Part of a small language model's weights.
Size: 4 heads of 96 (1 for keys and values), vocabulary 8192.
Architecture: LayerNorm before each block, no biases in attention or MLP, attention and MLP in parallel.
Training: a variant of Muon for these matrices, 396M tokens, 6799 steps.
MLP neurons of a small language model. Each row is named by its layer, matrix (up: input weights; down: output weights) and neuron, and shows model dimensions 96-223. Each number is 128 + 24 x the weight over its row's rms, rounded and kept within 0 to 255. Numbers have three digits each.
Before each neuron's rows, "fires after" lists the tokens most often just before its 100 highest values on Wikipedia text that the model never trained on. A number after a token or word is its count.

fires after: "," 20, " 3" 17, " 0" 7, " 1" 5, " ann" 4
L8.up1044:146159128115109108158080081136106135097106144137135127146110123140109161140129145165133127136137134119138098124157108120110139150075153106109148136127088167157148164143099110093117103129157123124150101189113123148140123128154134151192121147106129125092133149162089096144124091135120119100123081149158147159121118135119093137102181084110124143137085147108095169114166117100120105145111
L8.down1044:122160080125134112155115134146112104123100189108124107179152119166144127157138070108149107111141108101111117145141145160128109153145106094117137142140169089145139093106068091137139104084108123138140117153059145127128121173098142144116105112143129102121126149139083108094119126173100124157167166117151097122136158153140118128147104111128132149142147113101096115146100131125163174115174

fires after: "-" 19, " (" 17, " \"" 6, "G" 5, "T" 4, " Women" 4
L4.up1335:140116100086109112132120140109147133127145173093125136134083141127116063130169147113106114119124128141130124110127126154131111119105122165147121123128143131128137135132120111137090123155135125152135134178141093122104142106135170107142075128106114117126114162107104086128088119120117124106159107110131187106091150105106126114087148086102160134131163174167191163151147126144148135144167
L4.down1335:138138155154171105131139135126145082119151093153097141080168163142112097114102157119100109117129140159107093097118113126159131125125108097114124109153120116129103130133116132127150160131149151135139133122163119102124115142155140174100171155132100151113116153097108097145132089128161108126114156155102147151120161144098115111155152121133158149127124132162118144072133090139112133152157

fires after: ")" 47, "," 31, " is" 12
L8.up952:139150147160159114106134122196091128095153117156107117127162100144159124109089122147144114120142117143119137148150114089085136122157120065088093110103149125146127083157165118088184139106146167130132167139120166105145147148132142140113099142118135131126141166103110156160138137092103101138081105202155090163144105184134085138110078092102135120168135092148152136111132139105119150132114
L8.down952:122142101128182089131138100136141090157152115140150132170081122146163138130116107100118078119132124096105122113081114113113131110132114120138113163105151128134145093107108137123129145133164112125109176114121144079156123108164144123119124120131134150138113124106095126139128104127138165145097166160122137146101102144170107144113116102129141107150156109120130076136129126115139146138140

fires after: "-" 23, "." 18, "M" 6, "/" 6, " ." 5, " (" 5
L5.up1252:134139128141097137154141065095141167142165082121090114123134125134095130151178095148141090134144131136102110114113115087105090106149130138134116088102137118128132104108099133118128136095154140123119089178148124106116116100126121126129107118100145142159159087139126112136088190090093160164141118114110119081109125144103110073106192168130155126140164130132107128154122132117120110155189
L5.down1252:105124115120088102149110154131144113153139119160110169118078118139100100154104111128166130124175146182160100088130118072131141142120130131128147103116152129113136135119168101182139187104111116110117151115116127132164100113117134102103147123156158135132105145120136150130092128123087147116115108194107155165102136153104112169142133132125130133077091148119095120151121098150142169151079

fires after: "-" 33, "\n\n" 13, " U" 4
L4.up1384:128107131162119128154157118162131118131114149057138112112133133167129108145147139124112132096148149116174154129158134127142165104144146124150158080096117109154116173159184130150151104117148122111145080120131160123122144140122095126161132073150160134130121133150135113131134123108120127117145112088125124120093120125177143136145123120135170113155157125080152168140116139153112127121095
L4.down1384:079133150174133149111145117091121136147136176157118125147135152147105123158172118153103084121173181128117107118101103118129093137114124158137132175121153130107137135102125116134147095109134171134122128075097158149177100179098114144133125117176126174151147203095128162160107157141141151119099135157128170159118161120145120131106126149101147090106073138107123113153093142094087115129096

fires after: " the" 25, "T" 9, " My" 6, "B" 5, "ero" 4, " The" 4
L5.up175:161142120106116168110171094098148069122136135134158072130129115125119123119151142119107114136140141169111141167103103123166118111172147110141103135119125125135144136126060144112118119133192173108117095187097115137148155104130116160145131121139136142099140112154164150159132121160123144109173126094136102174116127079104145121136109133156152118095157094140163152126127100123087156123109
L5.down175:185105116103135168128114096193159101104160100130110153105142132083144155130105159129115098127153131122130117111134086098137116136122130141143110093097087109101169130136119136173121133082104110147112131128124117151089127146171146106129153118108165132120128119154137137102104147177150114084151125171148131167089135118119131143114158125103147124117117124118109102122154111131143140127134

fires after: "\n\n" 19, " (" 16, " \"" 10, "\n" 10, "-" 4
L8.up1504:138141131119160101196076119119151131107095168117089127124095110177122131109129095100121151068127141140126157141152101122118130099124133062151084128147180151133148127149120150119122154107159125134117102126150111135140121134125108118135137142150107112133097104118139166127125107144110139072114143101105155146106131143110162113071111113132143124151141154122127115054094142159118154154185
L8.down1504:100142149132139185140108134093073137128165171130117155132158047128162090118127110159153142132138148118134115125153127140125135141121149094114139132155100173146108130115126149141152133126145107103082117187090113129112119155129120130121124117140116103131114100156152123111136148168151155116129131151079166137135153082091100093147148147146165157110122159101134118122138111141101125099104

fires after: " as" 18, "′" 14, "°" 9, " (" 6, "." 4, "–" 4
L7.up268:135123104146105140116152108174104110133142142145161114104122146176126168143066139110139137146127107106110109164050082112137142118145102133102072129144157136099128151138153129119088127089147112190138124111151091148138091104147141160173119127150110121151106129146134146150152152135096138139063113122143120070161137087048130116138079146138116131145095145155136174121128132138151117125090
L7.down268:154155166113122126131132115163165106087128166106128116151127147177118148150141115106152123099197155116120125109138132105097183139125123123132120123129156118090117119123142142116137129117099130111109105168111102133113145153136089150174139112158135123087168141160124163168119161111114118128145096170121140105136118140128117118111140119132145129126135111137106151159104123139137135134133

fires after: "," 38, "De" 6, " was" 4, "N" 4
L5.up545:154138117106127116115136147103169116153167175130111115114097133143134133181115114117126127155141103116117116115091126135146112128086151089133187119098126112110132100119120150138149123104127130142156129146143154102145128147126167164117113170125126117124088103172143146111111110099132128129112182172177110122144123154106141118103143135152099138156128123135136096075142114125134142146128
L5.down545:181121149102103147098143142152146092120115153154162163105111090121133104118121123074174073118135133107157132119163144141136131132148136101135116144171125116129140140145108118117093135161138128094142119115129131163130162131141094130106179162102115105100135114088172117131134086100134123156097134137132091089141144118111126123134124121107128103143109154148114137106173123089135140155164

fires after: "\n\n" 45, " n" 8
L4.up174:096100134119087154147133136161124079114120149125084186115144150127125099155156137114149097094133110108107065117163156139116093126137070096142111125136161069157135156186137147144132147103124138103137138138152158112132121147100063175119143112201109146112135158163100107111123156166167157156114138137080144120121140116122126150145155144133137150140145115141162120133140144122108141144115
L4.down174:097135122135098122162080108086140140177101147126124102141099131111148145118129100149167137108117092140110139160111120099093133128111150136105165172125123144159202134116137134132156121114139162139100109098161135133131146117132154101153135161118173133170108139077187135132087108114123154123158169121170137124105117144121104137119129103140130102129076130151108118129109143169165134127103

fires after: " one" 29, "M" 9, " Em" 7, " Men" 5, " O" 4
L5.up351:093140098103149135128129116151139123107119113127144083162169133137133124137123180125120116158113146128145133121091087163130107129152129138089171113157108113153173118119156135124177127074147144131079139167123154156116132119125145116149142128109063136136104125151077098120127160117177125114152089099152165123143109089149122069084183108105074165134106145116131138167104155142145139122149
L5.down351:100119097123120122122078122136125137135131105164088133166111116129125071194097064131115065115125117124129164113140143154179126132100108124129151126140097118121105136116150112090139095126107154145139066155140110080100120108077154125102124112140121147146129110123126133119114122143139099127090107117110072105130179099111154123123099100133132152145103134140107135132145134160124119141107

fires after: " the" 58, " The" 6, "The" 4
L7.up1083:124163078123106120129124147136097165138104124098158132149138076108119133180134117168124143120136113157135185169108156108137136093140138116113130175119118111143143142085134094116158128121189145115139093183137164148111124123140116107197126075121155148171168106152103111148113094111180119151165105100165120149121122094159161120116109117091134139145113122143070172155135137170166112102149
L7.down1083:170141174142102157150120113151102160107100128143152111137132126116149101114117152116152112108151105129147123145108134135116107115091144152131119129149123205120139132097125147152127140150151147100094125129150152164148091137175152152087120137122085139141161126118137162129141133114168150116158130130170093181119143147173089158109110168096109153102066083096106105151139146112114148125115

fires after: "-" 25, " (" 10, " in" 9, " \"" 8
L7.up221:160108175129132136112112177135150161150128137188151149151117149151125123174132080147141157122159119154122104116104120125107113142125130080146145131143129101143107140125146140116094150148162105125193166187172098134114150116109083115102102135145132109114120140175130108139119120145106140076089143136125146097128145146164105152162124148136097142122130089137104126147161149091133172080157
L7.down221:124122168136165124171122143077144129106168118106116144137122093143159139104100186094103093158165139051117119133126103147173081128101130103138118145147087126116171101169122132104155169143093134120159177117133136155124116126148088100135108137099157146115122140129080114155105136147152148141157070157099135133145102152124111156154147146123121069127133150099110121109116095153138135114135

fires after: " one" 28, " age" 7, " of" 7, " (" 6, " footballer" 4
L8.up242:171114125155116119136124123153121082103135138097149086103128091113100084131116102183164135149135139116112153111142118131114116165153154130089103139130121149144122144112116081160141114114093155128144153146137097123114161168082130120114121118126122098158104173154166118142105124116148081138150107142146180095114131098142148153098139109150154133167158088166141127102117161165123146129126
L8.down242:167129135125114110177159088164120107139123103134105102153166130084157104133123116089160097144152115133176091118137112143123110133105088134121108154163177144126142146085162139115142122117124074121153130140112126102097150189136136135135166138130133152144102105206127102167142154138122171073156115159102095130123146141161136111136139090152103159114113158174123165089147108106096168151127

fires after: "-" 34, "–" 8, " \"" 7, "ose" 5, " (" 4, " Po" 4
L4.up200:111157115136111126149105163121114134108127148128106163119123106169144145111108134196121143106124111184067151129140206092171130112162174117118122173150128094094108110136142167115112132124134097135157131129106134144144120138096125138121102101099076104082099106140122079136152110119065150119151118181044109130113135137149134153128130145115180140123106183109156143110136145108111120113143
L4.down200:098116104079093132138095167148115167140114158153105122143095134119101123124105148069110098134160155155149117138153136116138094143124095089167114122123132126115083127146108141129117116112145114102127138110112144194135115099137174089099094110129080148156115139125073137127163108141133110109145151150134141142107133142118101105111111134130135137173110119151154116139107124127113108142153

fires after: "." 36, " and" 8, " He" 6, "  " 4, " Votes" 4, " as" 4
L5.up790:127163116168080148141109111130159119131125095165124157126070141133152122152131138117133108109138135133135147090108097101143118130132128132130149107167117114143145124147100077136130128129133136119099128136106139084123075117127103083135142112104098169118113173107136100113159138125148130114127107133126119082111132141133094155128123068106145145083106118147127084129153133082149100099113
L5.down790:114122138131176136128150133135112165109126147131136113151142098131111188103095130128098169136155126126164142159121147120138118140142135120162122109140122110108129143107126123135119100160150103144132124140149145138154129087119096092143134152170092161131129119127139122129141127124077122152131123122120088113188160117132144130144100151140120130127060101126140112158082109159116123125144

fires after: "," 24, " the" 19, " The" 9, "The" 9
L8.up978:163110122092105119112191142146160111105087091142128155100159152106133126134184148141138115105136131166134123129120113114100139154139114166105108145140164090094116083146149149116151145110082164130139126142102157126115145137147065116145073138153086112133160122121120104140101136147103119114123157097143121127086111099136094134135070157083143132164080112133159123151184127146137134165146
L8.down978:154121079124155111119110116075129068133139143194155106099111122139114116124147120132113122149116131098137121147154116112139121096157097097149136129114146114129121122155134135203084122138113108128152124142202138127090106135132138138166134118104155109154117124158130088114133118123124117090175140146124099081134136164148142166126128112156117138124148144129139154086093154132096121128069

fires after: " one" 28, " 1977" 11, " known" 7, "'" 6, ")" 5, " List" 4
L7.up229:161115172118110126135138145088162111112122092114108148134099110153140131101093131159161171134126166106080127146088075135135078112123090108133150125163140161132143158132149142110151136140152128134133125161156136108136094142141168152110118131113124157133168136138155109131131148119114113148086109180105160140141161132096099121117117121111076149100097111120113127121140118138143144137153
L7.down229:133107126121143094144147126140138119079135104122170130146114147117121139139150178145097133085151181148165097131154088132136124105154113092151130105133140104115132151171147158211125114136169133102146174103103136147145083098166145156113166161133150143155130125092146108095200099122142124150153136157132137142147137081087150110135118096129166115117179150128143119167120143113161106117121

fires after: " Do" 14, " X" 12, " Fel" 7, " Hu" 6, " do" 6, " Hall" 5
L4.up1404:168111156096153170159120133132120152122118151139131110116145135141132143141119157115121107177103140123158120150159146130115134144079108118136142141148105155133103108145110115146070110134104162119121122139104096093143164109118127081171067175140139113120093144125133082103127125132143100098113140102151154133151126140162117155147131121152126116126100082117163144101136129116119131120094
L4.down1404:157120155105078139148122170103139139097116116128120094071126087116142097108131117115098080129139143099134165133132077074132109105108065125170125103115140141148135132167126100138139102146121164090154130097149128134131162120110174142196125115123121078156132163109175121109119112169143146104118154089056149075097125168106125149149145120123119111144131137125136203116146118133146165120122

fires after: "\n\n" 54, " (" 12, "\n" 6, " age" 4
L4.up34:137125115145152147126145148112124140136146134112164125100138119165105134096121171132110123132144112120086185185138144141105178127136116136133114151146115079114147126106107056122119107085150098114147074148152121151102103137143125104124114103156172134159125102100168132114181106140166196136138108138153166104114112112113132162161132105127107117143168119083120138134155152123141136128161
L4.down34:130142133129117098125133115125163115115133130151121114129121125103116082093117122115137163126137119121142079158121094116126091160099131092131108110120136151102093075106164125244137147139149159115174145158127125155108179163136118153121078150112094116161089113133150094123141123154128098129144136100150124123082155112129122122087152122154190155101087115136144144094120119120113166147105

fires after: " one" 30, " di" 14, " He" 8, "E" 7, "He" 6, " Di" 5
L4.up569:150094133099143168128142110124154146119148159172092135144123117165090131105135149089075117146151122134101112117149112142102173163099141126099122106140115140100124090149105131138156096088165138135122140157112108151107132127115117153129111095137106104138148112127146067101115121099160142115098136155189129097124135156105161151107118094165121109105128127152181115061163155165142142147135
L4.down569:164095107123117158124092132140156061169126099128125139138107131125111138165107166118110128170146121057140102149140112078127140121099125133131142088137119098174094093130173156138141120137115157139086122168171166123069135092102139113135119130151120148121127123176128128135096140128148158132141089129129194134119103116119102119113139161120130128145129129138108142169148122126114134184174